{"num_hidden_layers": 10, "hidden_size": 160, "num_attention_heads": 5, "num_key_value_heads": 5, "head_dim": 32, "intermediate_size": 640, "vocab_size": 4096, "hidden_act": "tanh_gelu", "norm": "layernorm", "norm_place": "pre", "norm_eps": 1e-05, "positions": "learned", "qk_norm": false, "attn_scale": 0.177, "bias": "all", "tie_word_embeddings": true, "parallel_block": false, "init": "normal", "init_std_qkv": 0.0395, "init_std_o": 0.00885, "init_std_up": 0.0395, "init_std_down": 0.00885, "init_out_by_depth": true, "optimizer": "muon_variant", "learning_rate": 0.00747, "lr_mult_o": 1.5, "beta1": 0.95, "lr_head": 0.00561, "max_grad_norm": 1.0, "warmup_steps": 200, "schedule": "wsd", "decay_fraction": 0.683, "decay_shape": "linear", "final_lr_fraction": 0.0, "batch_tokens": 8192, "max_seq_len": 256, "doc_mask": true, "train_tokens": 115500000, "max_steps": 14100, "dataset": "wikipedia_en"}
MLP neurons of a small language model. Each row is named by its layer, matrix (up: input weights) and neuron, and shows model dimensions 0-159. Each number is 128 + 32 x the weight over its row's rms, rounded and kept within 0 to 255. Numbers have three digits each.
After each neuron's rows, "fires in" lists the words (lower case) most often at its 100 highest values on Wikipedia text that the model never trained on.

L3.up242:130138109151098097125094132129175152112136208181136125127171169127119107114188132096070111190160127100116121099078133115106161128136163067190121059185128117114093040165156135147154100106138131183132136097143079134093155099110147139093151110120122117133195081106084079172164099135177123105121130146151125111168130161118123145074192138083139095104077151118127079130121109135143194142184142119130156139118121182149144096161136111130213110098146094096173048110122088123177094120136127
fires in: "years", "time", "months", "run", "days"

L3.up603:115155123139128119224054114111127117113172163169195161149123151138132134108130142173122088182127138163095120151103110111162062128075090128131158147126113118128128134157153145131128174101134180110139068103073149117144151158152154153095132090147125133113180132088134157187132116121108089056181142120151113099141097176082132121167135147151155114202110140103080157165094136135105117121153153120180025152125133096090123097110078099123151059072129115090174091195115100083121144128144189
fires in: "and", "known", "according", "built", "ed", "often"

L2.up183:078143143166081161105180136124153115144151140177184162083096086090131172091164085151103162107171178162145123086077104123157105141058102133062131122105149144150104110143171099121108092173172171096090087156117084109062136069211128178167152105099063154126081133136102113168152160135153163165141119109157144077110102132124160064128111160103136100098154184085186119071136130116126095170141173142142058115120132136099120158146118139156095124104125166142163171111098130148131131160127092
fires in: "york", "united", "states", "carolina", "california"

L3.up477:162144127145097151108132085108156113120126158104131157117134147110113118150188149102181104129111129132100101147140124126085175158088136097192155031114125143105151145156149165164178056128079115140120104108167090154138105174111154114123057171126139108115120142187129104114064087108117082122113162116110075186178119136153130130150131076116112091184118130107039132099069144158141231192113092114110123165158186145109157093099142182126175087116166134143143123119137090131118116082174094
fires in: "years", "year", "according"

L3.up262:150153117088117159169138117133119140142136190125096167126141126106170177118157107099114099054120074198135152115127118177075169110097169103125135102081096131159141110123139109149093119122149145116122099132098093101088238072126129153098134115129129123127122106063099093104136156107133144162149093076144120148123103184157105155129095152109125181138111176154113117155177106078109130105172132180186096137184225109082084122104130131162111105058131118145063191106132134143085116204115127
fires in: "states", "carolina", "texas", "missouri", "california"

L2.up574:167075139107124118079116131137181202042091093096134113125121165111134171141128090153066134147148055171133128123125160082115123120090037119160154102108093135118086137085099182134136113136143089112143142152113095132108099126099142093123167101109089139157152152099081123175138116137170130138155125205143144145103165158169114136110145140165146103132192130088156146120121094112166151104111178107161175194104133173026147197101121091198083144112101142113110160147119099103141116127173152
fires in: "to", "behind", "removed", "remains"

L2.up612:103175147130108122135110149198170119129154184138136167137136121146113130147182093111092189093091186154153099193166061133132095117162144137091152100089189058142158070114119113084128086059134111150186166144077126109081142110142135109095095151063098144178125136111134144097079099106205129071111150083079169156119143126092113141163158134099156089113108140062117165126155123141215133113136144059145155142151131107119161115088151120116124115159170104112084110111145113123140133166136175
fires in: "of", "own", "similar", "other", "these"

L2.up372:152187162143092105091139148164152154129158171181154121173093137123119141103117120127124104169129097140116103146105130148118177061066091109142115144167142091133188145134125133187125101067151105160164111093147174115097119164090126098075130086092092157185138135117114113124112136145083157120120127086118123159114144126112066161234137136106106122094095146072110075102152105200118164095179145083149126141105140156159178191107170103118104083109165143130054164087123180128176159067157134
fires in: "of"

L2.up32:120200106141107135141120196112091129140108148123167179098133162160135197121087105115097097144115197143095154136162162077086105097091095123138106121145090145093129160166192080108149138143160133105084107143138109143091130101119097086075114148145064079159160139120121147146105150125134136121178152182139074100167110184071096106165156183171084161153171149150138117114075207159089124134148153137152084160079140174108140098101089092178079148076133058137118163121128146127090102145154150
fires in: "who", "only", "kelly", "brooklyn", "usually"

L2.up242:112170114089115124148156132126155101150125054124186122111146069172161139096147113098142068100154163200131151138144113118124197119114096136105121145145112137155167081134099157138113118133074116143127109110182126181135146170130103128062094096086118130155138087135180147114129157055137162130103139175138133151087035159106098136125185095115117113168207094140144109117137112148195133177115081141133147139076102143170086135094072062144144077097132093104155125173085161106126188136185103
fires in: "to", "that"

L3.up257:130095169111134121075109095113112105088133153174152129157143119104135119180068076111125159100115157128167137138119136140151092108104142097106206128137174136106150133188138152149131067051126114149161109081118172133123176156137113154104090104162099144113112135118131119133155103086158127161074196070076137090083108174134200133174093128081103157172180101130158113108102141127174158084115151185192162111133074085120125110141174118088182119117153077103070064153158148139113129186173136
fires in: "of", "not", "now", "thus", "also", "registered"